python train.py --num_hidden_layers=16 --hidden_size=384 --num_attention_heads=6 --num_key_value_heads=2 --head_dim=64 --intermediate_size=1152 --vocab_size=30156 --hidden_act="gelu" --norm="layernorm" --norm_place="pre" --norm_eps=1e-06 --positions="alibi" --qk_norm=false --attn_scale=0.125 --bias="all" --tie_word_embeddings=true --parallel_block=false --init="normal" --init_std_qkv=0.0258 --init_std_o=0.0258 --init_std_up=0.0258 --init_std_down=0.0258 --optimizer="adamw" --learning_rate=0.00128 --lr_mult_up=1.36 --beta1=0.9 --beta2=0.95 --lr_head=0.00573 --max_grad_norm=2.0 --warmup_steps=447 --schedule="wsd" --decay_fraction=0.289 --decay_shape="pow" --final_lr_fraction=0.0 --batch_tokens=[32768, 65536, 98304] --max_seq_len=512 --doc_mask=true --train_tokens=711400000 --max_steps=12097 --dataset="wikipedia_en"
MLP neurons of a small language model. Each row is named by its layer, matrix (down: output weights) and neuron, and shows model dimensions 16-79. Each number is 200 + 30 x the weight over its row's rms, rounded and kept within 0 to 999.
A block is one neuron, or neurons of one layer that tend to fire together. After each block is what it responds to, as a language model described it from the Wikipedia text at the highest values.

L7.down285,170,144,181,167,169,214,213,198,211,182,214,241,255,212,173,168,145,231,241,181,168,158,200,146,234,238,144,193,141,211,139,224,237,195,181,186,188,215,185,232,195,203,218,201,199,230,233,191,179,224,207,151,135,170,246,177,300,175,185,167,224,213,184,223
L7.down605,163,223,181,152,197,206,230,198,163,253,185,243,150,209,177,202,192,186,232,265,181,202,179,212,111,201,217,175,261,227,167,194,169,215,210,163,150,217,171,180,208,243,207,188,242,185,207,187,250,249,255,220,163,214,242,182,208,161,233,188,210,169,216,272
Multi-digit number endings. Tokens just after the last digits of a long number, such as a final digit, thousands comma, unit (km, mm) or table pipe.

L3.down288,242,287,260,162,196,170,166,241,215,213,176,221,212,204,174,196,195,224,192,244,188,188,156,172,179,167,201,187,261,229,173,154,208,264,219,230,178,170,185,138,197,175,206,197,209,168,187,198,173,241,206,217,234,220,163,182,216,213,210,202,211,198,168,155
L3.down484,234,198,246,129,167,201,204,203,227,202,240,205,212,190,201,234,148,192,211,263,209,191,196,236,160,174,251,208,253,254,187,215,158,255,229,205,176,163,205,154,205,225,256,169,220,160,226,249,187,232,181,218,171,201,166,174,194,188,178,257,225,183,225,138
L3.down708,218,239,183,169,240,221,164,197,258,163,200,198,173,217,138,140,197,210,207,238,225,200,188,211,208,150,213,196,231,253,227,205,162,169,222,217,193,140,197,199,206,184,213,259,216,180,224,201,152,163,219,195,222,268,214,189,182,181,237,219,173,200,262,223
L3.down1022,225,194,233,156,216,187,181,187,190,159,224,177,182,251,197,224,246,197,165,174,229,209,188,173,177,206,243,174,233,175,200,185,254,189,188,247,236,193,145,161,163,204,219,221,223,196,167,181,214,218,161,203,205,225,238,182,205,188,198,219,211,204,185,203
Word "to" (infinitive or direction). The word "to" as an infinitive marker or a direction/range preposition, e.g. "continued to serve", "moved to Moscow", "From 1910 to"; also "into", "can", "could".

L3.down261,229,199,181,229,183,262,178,203,216,173,203,178,184,190,177,234,260,211,221,122,225,249,198,214,205,184,242,204,236,179,232,214,177,211,254,263,156,220,173,222,176,242,190,176,215,193,214,211,186,193,166,272,233,233,202,254,190,177,190,211,193,207,165,211
L3.down338,214,232,191,121,187,276,250,239,212,234,228,183,182,182,201,206,250,194,213,133,191,190,157,173,221,208,209,219,195,167,233,236,176,193,235,177,180,217,169,180,269,179,246,184,235,260,192,193,153,244,201,270,199,200,205,202,262,173,178,240,176,251,216,143
L3.down818,134,189,156,209,190,188,207,190,218,210,195,160,215,165,181,187,227,179,172,242,198,161,234,210,201,177,235,160,141,143,252,222,201,204,237,196,207,214,164,233,195,203,213,197,215,228,179,253,203,270,185,191,201,218,151,192,208,177,214,204,186,196,156,169
L3.down819,183,174,187,211,145,224,200,227,199,188,166,156,244,181,199,229,210,202,187,212,220,151,252,220,186,171,170,224,189,179,174,238,143,176,196,222,177,223,160,236,199,188,196,97,200,177,202,171,167,195,180,174,215,200,179,231,251,183,227,218,221,188,162,187
Word-initial subword fragments. Opening fragments of longer words split into pieces, often Latinate stems like rec, fac, comp, ins, as in rec-kless, fac-ades, enc-ode.

L3.down2,221,255,221,255,186,216,225,237,184,182,261,130,174,176,203,199,301,181,168,253,210,180,172,206,205,187,177,159,231,231,229,178,196,205,230,217,190,213,190,222,204,155,203,179,178,207,236,196,169,243,197,256,211,241,249,229,199,172,179,185,97,189,229,175
L3.down102,200,213,167,151,229,188,204,167,208,178,161,155,179,249,169,173,193,176,145,173,184,153,178,183,230,168,188,179,282,270,195,188,198,135,206,194,184,206,206,206,198,148,176,182,194,231,243,270,226,197,249,139,190,178,241,228,168,185,204,228,233,187,215,171
L3.down980,183,166,209,228,194,208,239,245,174,219,242,243,258,146,146,210,226,197,228,201,190,171,147,205,187,162,176,127,161,154,174,167,200,205,217,223,215,190,189,221,226,239,197,227,188,205,184,180,191,217,184,187,196,207,194,245,203,196,219,196,190,206,165,157
L3.down1011,224,200,181,249,173,150,235,181,247,132,176,246,234,201,156,200,213,180,266,227,216,205,218,155,234,237,224,206,214,118,197,171,185,236,157,183,223,181,211,196,152,202,213,197,163,239,178,198,209,208,185,211,157,146,246,196,212,190,205,225,176,212,148,187
Negation and table fields. Mainly negators such as not after did/does/is, plus no, nobody, without, n/a; also place in medal-table rows like 2nd place and infobox or table fields like Year, Website.

L7.down422,217,185,187,273,199,182,204,216,214,238,202,185,212,135,210,235,158,187,202,166,223,197,213,206,233,164,222,201,220,269,205,191,212,191,189,217,178,166,192,266,228,189,195,222,182,217,260,208,204,155,251,159,170,226,238,171,163,229,170,153,202,190,215,222
L7.down538,222,227,207,264,198,241,175,211,215,162,189,219,171,172,177,191,167,192,203,137,181,202,218,149,215,172,201,193,211,231,243,196,201,198,228,255,164,159,181,221,202,204,158,234,203,209,231,243,222,206,219,212,200,197,150,150,283,108,168,177,144,240,213,221
Phrase links in new items. Prepositions or pipes right after a sentence- or row-opening noun, e.g. "income for", "encoded by", "Labour hold |", plus list-item dashes.

L7.down346,229,177,185,266,187,159,195,168,184,247,222,227,179,187,162,165,228,236,165,215,252,151,233,211,213,180,201,181,163,223,212,229,220,215,181,170,197,243,215,130,185,192,219,223,209,134,228,204,201,208,227,259,212,193,193,156,153,224,235,198,210,195,224,171
L7.down894,221,254,157,219,232,195,181,198,172,253,286,165,123,228,200,103,232,191,235,226,206,190,198,200,213,193,198,222,299,169,196,238,221,182,169,164,231,196,239,229,151,185,183,213,221,187,200,227,208,185,207,165,228,183,151,183,184,155,213,217,210,203,188,161
Mid-word fragments and function words. Inner pieces of split words, such as it in obituary, str in ostrich, onym in demonym; also function words like there, to, off, what after a verb or comma.

L7.down878,240,264,204,195,278,169,178,172,199,191,239,179,182,201,257,183,250,127,195,191,225,204,187,207,169,172,189,216,255,200,184,176,236,213,199,196,231,214,189,215,215,203,157,187,222,150,207,178,231,210,183,211,213,199,168,158,159,226,197,203,183,186,224,177
L7.down918,247,189,219,168,212,213,209,188,221,235,233,134,165,184,235,235,230,180,216,178,178,175,192,215,223,206,235,138,272,234,173,221,204,196,175,194,199,221,214,229,210,241,212,198,165,154,205,162,224,211,195,188,221,188,243,175,236,258,218,165,173,211,156,134
Linking words after roles. Connecting words right after a person or role noun, mainly "to" (first woman to, forced to), also "|" after Candidate, "and" after footballer, "not" after did.

L4.down17,219,218,231,218,190,220,169,165,219,164,174,195,235,197,172,174,237,207,209,201,259,138,172,212,218,212,154,204,191,167,189,219,209,175,184,208,200,176,193,147,228,174,218,173,211,190,229,223,180,162,246,182,208,228,138,175,155,221,207,170,209,219,171,238
L4.down74,170,215,168,150,184,194,195,220,200,182,187,155,187,244,226,249,185,251,226,189,190,228,172,201,200,154,246,193,176,198,190,183,217,163,190,166,168,211,167,174,246,204,150,203,179,146,247,226,170,197,228,214,153,198,210,180,230,173,211,157,202,139,167,176
L4.down335,186,177,174,246,213,209,185,200,208,165,213,216,185,205,230,179,210,191,233,142,199,177,184,275,239,203,266,212,226,220,194,202,169,184,244,199,212,247,143,210,205,192,167,193,214,222,191,184,190,219,232,194,257,236,226,211,224,229,138,197,163,211,176,174
L4.down532,199,166,212,123,215,206,215,176,169,245,189,209,223,166,175,177,219,240,262,195,195,227,167,186,191,206,226,209,276,231,196,222,237,220,214,153,185,209,167,217,220,203,231,173,161,198,237,207,237,186,254,235,173,229,203,208,175,187,210,186,226,199,198,199
L4.down625,184,210,247,199,201,185,224,205,168,212,252,131,175,177,213,148,176,203,195,223,201,152,207,181,189,198,233,174,207,133,232,174,215,217,198,229,190,230,219,247,176,241,202,180,182,245,229,156,221,212,150,195,163,225,246,190,172,211,163,179,158,227,201,162
L4.down650,158,219,208,194,231,202,180,196,227,210,206,189,246,239,214,165,223,228,203,190,177,181,213,199,212,190,178,230,211,152,183,181,187,161,208,192,185,240,150,204,178,184,176,177,210,220,229,192,216,210,219,176,191,293,240,196,178,210,198,171,201,166,177,185
L4.down803,238,184,176,220,228,200,233,165,211,188,212,203,223,204,215,219,284,194,241,146,255,230,229,231,191,189,201,188,119,164,166,205,167,200,197,175,205,215,163,224,224,216,197,214,250,179,204,188,117,189,169,203,208,220,164,215,224,202,208,178,198,240,209,208
L4.down1022,198,212,184,217,215,169,179,169,225,234,219,207,197,181,237,182,183,166,166,246,207,183,193,218,222,215,171,151,152,232,199,152,207,162,182,177,219,191,244,179,141,205,205,255,222,196,215,196,174,178,196,191,127,250,187,242,206,217,201,230,196,209,233,175
Table row ends, word-starts. Fires on the closing " |" plus newline at the end of a wiki table header row, and on word-initial pieces of split words like un, rel, sur, Inv, apprec.

L4.down32,132,208,156,165,217,189,191,178,231,200,235,223,219,177,240,139,184,215,162,187,182,209,165,258,144,197,182,227,138,206,191,156,229,153,217,197,253,212,170,156,253,217,221,236,179,197,195,207,144,168,177,252,167,245,248,257,212,204,208,200,194,115,198,123
L4.down53,221,164,170,156,214,218,195,172,173,186,173,193,249,214,143,181,212,225,167,210,174,171,184,225,147,199,201,211,161,152,174,111,246,159,194,226,180,192,160,229,210,236,178,237,203,189,240,224,180,219,200,192,209,241,272,225,184,172,227,187,236,149,208,159
L4.down110,267,243,143,185,180,197,207,227,181,219,202,222,171,205,184,171,241,234,192,171,218,167,154,235,126,223,214,257,212,217,217,215,216,155,175,212,234,234,181,206,252,220,184,230,197,202,203,189,152,221,229,231,176,255,181,251,196,209,202,176,259,189,233,164
L4.down231,210,175,201,151,235,239,191,200,189,157,219,185,229,180,161,198,168,230,191,175,194,215,185,289,157,140,187,183,113,162,221,202,194,206,236,222,242,164,203,195,194,234,219,215,243,194,221,150,142,216,207,203,177,228,205,223,174,184,224,174,224,200,198,157
L4.down430,219,199,232,190,206,165,192,198,232,203,223,264,150,158,278,233,233,237,231,213,205,190,218,177,214,203,236,211,143,149,216,190,188,189,213,203,173,187,191,222,236,225,175,187,185,176,109,199,186,195,243,210,214,229,194,226,206,209,192,171,231,165,217,216
L4.down642,240,211,193,182,261,224,176,205,156,191,220,168,173,234,215,259,243,232,235,178,159,178,173,210,154,196,185,168,183,229,243,201,213,222,217,253,176,215,240,170,216,176,195,232,215,194,203,187,206,159,186,206,212,229,203,200,192,126,180,149,255,257,210,157
L4.down690,179,218,225,202,177,237,205,156,279,239,211,207,279,213,197,212,172,204,258,202,160,221,268,167,202,254,218,165,190,222,186,229,202,149,208,211,205,176,233,183,192,169,159,190,210,236,163,199,222,189,230,217,245,179,187,189,196,155,136,229,196,229,176,163
L4.down1055,205,237,219,162,183,220,248,228,188,226,202,179,168,187,202,177,255,211,196,189,162,166,168,213,179,199,231,158,223,194,188,215,167,200,201,216,222,171,206,153,235,237,174,201,221,179,258,204,153,193,194,214,135,208,202,206,204,206,206,210,206,173,178,223
Final digit of numbers. Last digit (often 0) of multi-digit numbers, mostly in table cells before a | separator, e.g. 2,45|0, 21,20|0, 65,00|0.

L4.down268,163,166,145,229,148,201,225,189,176,232,185,161,233,197,231,154,147,208,182,194,209,173,165,189,203,185,238,226,234,154,171,160,257,171,190,173,180,240,193,245,192,169,217,188,241,223,224,220,211,170,146,216,219,245,201,253,194,183,215,158,130,207,181,229
L4.down684,239,172,194,224,150,203,140,216,257,183,145,203,157,225,135,189,142,205,197,229,187,178,224,182,220,170,176,199,238,199,202,224,212,216,149,216,179,236,223,146,242,183,213,180,156,163,258,225,204,203,185,140,230,219,145,196,204,218,171,201,145,203,231,206
L4.down725,182,221,168,213,205,190,182,223,254,185,177,199,166,197,188,203,164,186,208,146,236,199,199,212,251,222,253,200,242,230,168,188,169,206,207,256,215,193,198,246,221,125,277,195,232,217,241,201,209,171,164,221,165,232,212,165,238,194,202,158,207,152,212,228
L4.down864,217,270,134,218,184,220,230,187,199,255,151,153,208,130,206,137,219,193,207,255,190,143,188,153,165,242,207,238,237,218,223,163,214,203,207,183,217,211,174,245,231,226,166,210,195,221,204,200,218,273,181,179,169,245,218,227,219,159,140,127,185,159,166,231
L4.down867,188,156,182,191,231,181,187,191,177,232,154,182,181,201,149,182,176,198,237,158,243,227,191,199,218,205,228,152,191,196,184,247,234,257,203,241,185,255,203,224,150,187,221,217,193,226,175,167,185,216,201,171,226,195,193,180,174,216,201,219,195,158,201,212
L4.down973,186,196,226,185,186,211,205,193,190,222,140,172,188,243,172,193,200,226,190,191,149,178,225,121,192,252,195,204,258,225,240,161,147,222,157,171,197,171,253,189,177,176,236,190,236,185,242,159,207,166,221,212,246,218,237,217,242,179,206,148,227,212,186,193
L4.down1006,255,231,139,200,259,185,237,175,172,192,205,159,192,211,253,197,245,197,160,204,203,265,221,204,204,201,162,238,210,219,200,220,216,188,276,157,201,210,198,177,234,171,238,226,200,247,219,142,226,198,249,168,158,238,150,200,196,228,200,199,210,178,251,220
L4.down1020,178,176,215,163,158,216,178,253,237,214,210,186,244,218,163,245,218,203,193,167,220,118,198,185,223,188,158,142,245,216,219,215,215,143,185,160,196,212,217,184,186,191,251,234,248,184,200,201,181,201,227,253,261,215,147,159,226,211,222,227,220,193,174,218
Predictable continuation tokens. Fires on highly predictable next words: "www" after "Website: http://" in infoboxes, "not" after did/does, "such" before "as".

L7.down28,187,186,142,211,229,204,192,211,193,151,190,194,201,231,183,203,225,233,178,240,208,275,194,194,192,219,161,205,134,237,240,205,198,175,211,222,193,147,219,167,169,142,191,213,200,214,224,237,224,158,209,222,163,218,182,206,168,226,214,189,181,218,168,174
L7.down617,222,235,210,267,209,204,192,208,208,262,220,233,224,171,127,198,190,218,212,235,242,169,197,215,180,158,192,251,151,250,178,211,207,170,191,209,165,181,174,199,169,266,199,248,203,169,219,206,168,165,153,242,198,192,171,188,261,222,150,169,183,235,214,155
Formulaic template continuations. Predictable mid-phrase tokens in boilerplate Wikipedia text: census ages (age 18), table pipes after row labels, unit conversions ((°F), km^2), and set names (Legislative Assembly).

L4.down21,230,254,241,211,256,215,196,217,168,225,159,239,152,206,188,172,197,165,212,245,192,242,201,194,191,169,165,230,247,168,197,174,219,227,207,218,200,188,120,230,165,169,162,178,182,201,250,207,218,186,179,208,209,204,182,217,202,257,177,158,250,211,228,251
L4.down59,232,214,202,192,204,173,230,191,267,222,201,194,144,219,197,210,200,206,213,212,202,211,201,149,195,145,182,215,190,207,167,145,243,234,194,229,157,212,179,194,189,208,138,161,164,218,189,206,152,227,245,223,201,192,187,212,198,160,205,185,195,194,220,184
L4.down227,209,246,149,122,234,242,255,189,211,171,160,249,178,178,166,184,171,183,242,230,192,215,202,200,152,205,179,205,165,200,201,234,245,230,150,165,211,181,145,232,186,168,223,187,194,253,238,205,158,198,152,178,181,244,170,187,129,201,171,223,233,186,209,198
L4.down258,228,214,246,157,241,215,252,220,157,254,189,230,167,146,186,203,228,203,228,208,167,170,200,201,113,189,247,197,215,193,221,193,238,237,139,248,172,229,166,200,224,212,247,180,228,218,213,238,183,245,196,162,218,195,215,194,243,155,197,146,216,196,194,195
L4.down550,237,143,156,222,234,213,214,188,205,217,168,219,211,233,194,222,241,200,192,186,179,229,195,206,167,167,160,226,137,190,160,192,181,188,194,176,180,230,224,206,205,239,224,174,205,270,182,230,213,202,189,181,184,186,162,202,205,226,211,209,216,226,182,216
L4.down687,220,221,236,195,299,180,231,121,258,210,181,172,171,195,209,168,189,246,241,228,173,215,208,214,191,184,192,242,148,201,211,212,227,198,255,222,198,201,219,237,179,148,136,182,203,231,172,165,181,216,211,150,225,149,212,272,190,188,149,182,211,214,188,185
L4.down827,233,205,181,112,207,169,173,211,180,205,176,232,192,216,165,159,219,199,217,228,187,211,162,243,173,166,215,205,260,243,183,198,234,217,161,226,156,214,162,151,209,211,229,221,152,196,200,229,263,209,169,192,233,238,171,216,210,222,212,142,213,213,175,154
L4.down936,246,199,177,214,275,259,204,192,183,201,150,179,233,174,153,216,218,256,155,229,195,211,219,182,140,212,224,220,179,201,186,255,228,163,206,229,206,208,189,221,183,217,133,182,191,164,192,247,209,210,155,197,189,196,210,198,214,146,185,170,228,223,167,230
Quantity and proportion words. Percent signs after figures and quantifier words like most, much, all, some, little, number, typically followed by of, e.g. 18.3%, Most of.

L3.down142,222,210,241,191,197,154,221,122,192,238,170,182,218,170,259,188,212,190,170,251,207,212,194,157,163,212,233,186,116,229,153,202,212,220,231,165,210,226,186,190,184,206,197,148,149,185,238,215,262,227,174,208,181,183,165,216,258,190,220,211,211,221,257,209
L3.down528,240,211,163,216,207,177,207,168,225,210,177,164,219,239,236,195,198,162,177,233,194,214,178,206,149,184,179,177,118,206,169,217,202,191,235,203,215,182,203,194,196,208,238,214,189,198,250,229,235,187,241,206,160,189,187,186,197,223,176,236,159,190,151,203
L3.down695,158,175,218,146,201,233,144,195,223,241,157,218,188,184,158,180,159,188,177,219,197,151,195,183,230,137,228,176,169,260,170,196,229,207,173,200,222,219,244,204,170,155,215,178,170,183,193,192,214,190,206,202,197,207,183,161,168,189,151,216,198,212,211,232
L3.down882,220,215,197,223,191,227,233,123,281,223,207,181,167,198,178,182,219,147,247,211,213,172,198,197,167,190,216,222,182,187,194,195,211,201,201,242,213,187,161,217,171,201,183,175,240,163,237,242,166,221,183,183,208,188,110,204,152,240,158,205,184,146,198,205
Word-initial N fragments. First word piece of a word split into several tokens, mostly capital N or lowercase n opening names and words (N|ossig, N|okia, n|asty, N|aryn); sometimes R, St or Sp (R|NZAF, St|oumont).

L3.down63,230,237,177,195,217,180,222,189,218,183,179,205,194,194,205,216,214,212,212,216,176,239,216,128,162,170,222,157,182,208,182,213,170,192,209,226,178,207,191,203,190,190,207,207,169,161,177,242,193,201,151,231,172,210,204,186,217,186,233,147,212,184,206,228
L3.down225,191,184,181,228,206,184,208,212,209,192,234,216,236,201,242,195,223,251,219,223,202,211,205,232,193,201,199,150,266,181,179,227,167,198,240,180,214,202,188,172,213,255,170,188,225,212,224,176,173,220,212,180,192,163,112,185,242,202,183,186,233,212,246,236
L3.down585,204,220,161,216,230,215,208,161,215,228,210,222,226,176,170,248,201,213,190,226,226,245,185,169,169,185,227,173,258,190,160,208,246,187,228,202,178,226,194,215,182,210,236,178,172,194,219,205,209,226,193,198,198,186,163,185,214,186,199,173,229,198,207,186
L3.down731,226,183,212,180,216,203,207,204,155,205,171,168,237,238,178,229,232,212,199,186,187,197,167,158,148,198,227,205,249,195,187,209,225,245,219,245,187,232,185,236,174,179,232,182,137,191,136,150,252,237,205,238,186,192,170,219,173,182,231,174,195,183,207,227
Line-start list markers. The first character of a new list item or table row: the "-" bullet (infobox fields like "- Born:", cast lists, See also lists), sometimes a table's "|".

L3.down224,262,297,234,163,243,216,226,215,219,242,205,161,179,214,240,176,213,205,236,261,248,152,196,204,169,191,219,183,217,212,227,220,205,205,181,227,170,193,196,209,198,202,193,189,241,167,217,225,155,246,177,187,200,220,232,151,174,145,214,148,204,233,117,193
L3.down300,220,230,186,211,206,217,196,192,233,191,268,144,199,229,190,189,232,197,238,230,184,211,199,226,147,239,189,244,177,217,184,211,198,210,229,234,148,204,251,187,204,229,197,155,235,167,187,167,171,221,184,161,196,252,263,234,188,180,160,192,188,164,187,177
L3.down313,238,237,192,192,192,189,169,204,204,226,220,210,176,206,190,228,201,220,259,219,147,209,205,200,164,197,233,199,199,201,210,225,191,204,194,209,139,190,249,194,185,229,251,211,248,167,169,187,186,208,234,135,270,186,194,178,150,189,154,186,242,164,165,171
L3.down1064,230,206,178,177,220,218,204,241,202,178,262,209,194,245,198,243,211,201,265,185,194,187,142,204,218,210,203,213,212,168,175,246,211,193,228,243,176,172,270,193,237,233,238,185,209,133,174,156,186,197,176,191,228,247,206,192,182,177,147,206,224,216,204,187
Final digit of numbers. The closing digit token of long multi-token numbers such as ISBNs, OCLC IDs, coordinates, vote counts and page ranges, mostly in tables and citations.

L4.down97,240,269,200,229,238,185,186,246,199,172,225,163,209,173,164,193,145,145,159,214,193,153,218,258,194,155,188,206,204,178,134,226,218,194,193,198,152,262,194,137,218,218,208,193,164,207,214,189,225,189,175,210,152,250,238,238,213,254,197,222,176,192,234,179
L4.down441,211,192,213,165,252,268,223,242,195,192,152,251,206,208,230,206,220,241,229,167,247,201,187,141,185,172,186,227,201,210,170,200,189,207,209,173,210,236,153,200,215,228,196,248,242,231,253,203,251,187,212,246,237,230,150,218,212,165,231,237,201,209,223,191
L4.down528,213,191,180,94,227,171,213,187,209,193,211,183,190,191,134,186,193,235,239,159,234,204,196,242,198,225,208,208,198,212,176,163,239,234,194,239,227,205,169,190,190,158,165,213,163,227,181,207,202,176,185,205,189,182,150,165,163,229,207,207,223,252,210,252
L4.down586,189,195,191,189,186,147,186,194,256,165,204,121,199,184,205,184,197,147,217,204,170,236,206,225,217,224,187,176,49,201,201,225,168,225,149,194,234,262,204,231,170,174,249,201,192,209,169,240,194,157,233,191,228,205,219,196,208,289,214,201,139,264,172,219
L4.down950,228,210,242,126,192,192,183,178,202,157,203,192,214,210,241,193,200,179,168,185,182,234,197,192,212,251,211,210,228,189,238,177,207,197,231,246,184,185,140,212,181,184,150,222,148,144,198,204,215,202,191,229,181,158,195,187,176,155,211,198,215,173,185,232
L4.down952,236,152,149,199,234,179,189,211,193,230,148,209,215,217,220,208,214,223,200,186,228,252,199,204,204,189,210,189,153,216,167,158,239,223,175,177,170,142,195,183,147,244,197,195,242,204,232,176,256,237,186,213,197,201,200,197,175,192,196,207,193,294,178,155
L4.down1016,175,226,198,216,263,202,177,204,212,237,173,190,215,244,201,182,195,220,196,230,201,236,168,194,133,191,193,159,172,175,190,135,190,162,224,182,199,182,158,182,175,231,166,163,246,206,197,195,246,200,181,242,193,190,203,185,206,191,223,128,207,186,198,164
L4.down1109,243,215,244,131,245,211,155,199,182,185,217,174,206,252,168,193,193,194,204,180,171,173,218,194,184,187,191,186,188,204,181,212,232,218,222,206,179,141,193,145,194,185,221,214,208,166,168,239,190,210,168,230,190,233,144,138,214,237,218,159,178,159,182,182
Infinitive to and separators. Infinitive to after intention verbs (decided to, chose to, promises to) and would before be; also separators in tables and coordinate lines.

L3.down238,176,162,240,178,178,152,247,166,191,181,210,217,238,172,249,205,126,171,245,180,187,173,201,176,180,213,223,188,245,145,190,215,176,267,225,159,175,155,148,167,221,194,203,214,197,237,231,177,206,143,203,209,207,204,247,201,223,182,178,186,184,229,147,195
L3.down456,179,219,183,179,225,228,200,233,196,225,221,164,208,231,259,223,250,181,170,187,172,190,201,183,204,239,190,159,165,222,173,246,157,231,185,237,190,147,161,148,218,147,145,165,228,146,217,209,227,227,201,217,199,198,240,191,274,201,196,164,191,184,200,269
L3.down580,190,243,192,136,208,183,241,158,199,263,261,209,182,203,216,195,214,197,220,197,236,223,187,189,223,216,264,222,259,232,191,240,182,201,189,152,178,195,235,156,263,209,208,202,191,162,206,220,180,222,222,172,239,222,224,184,238,218,151,191,213,156,194,213
L3.down954,192,244,253,173,177,212,153,210,185,239,156,228,134,121,178,219,230,247,219,165,207,184,225,226,253,262,220,228,215,198,229,148,217,202,220,196,239,191,164,204,227,149,188,125,204,177,201,202,177,198,228,164,210,212,222,235,161,232,222,187,215,206,241,172
Sentence-initial subject pronouns. Subject pronouns opening a new sentence or clause in biographical and descriptive Wikipedia text, mostly He/She, also It/They, before was, is, has.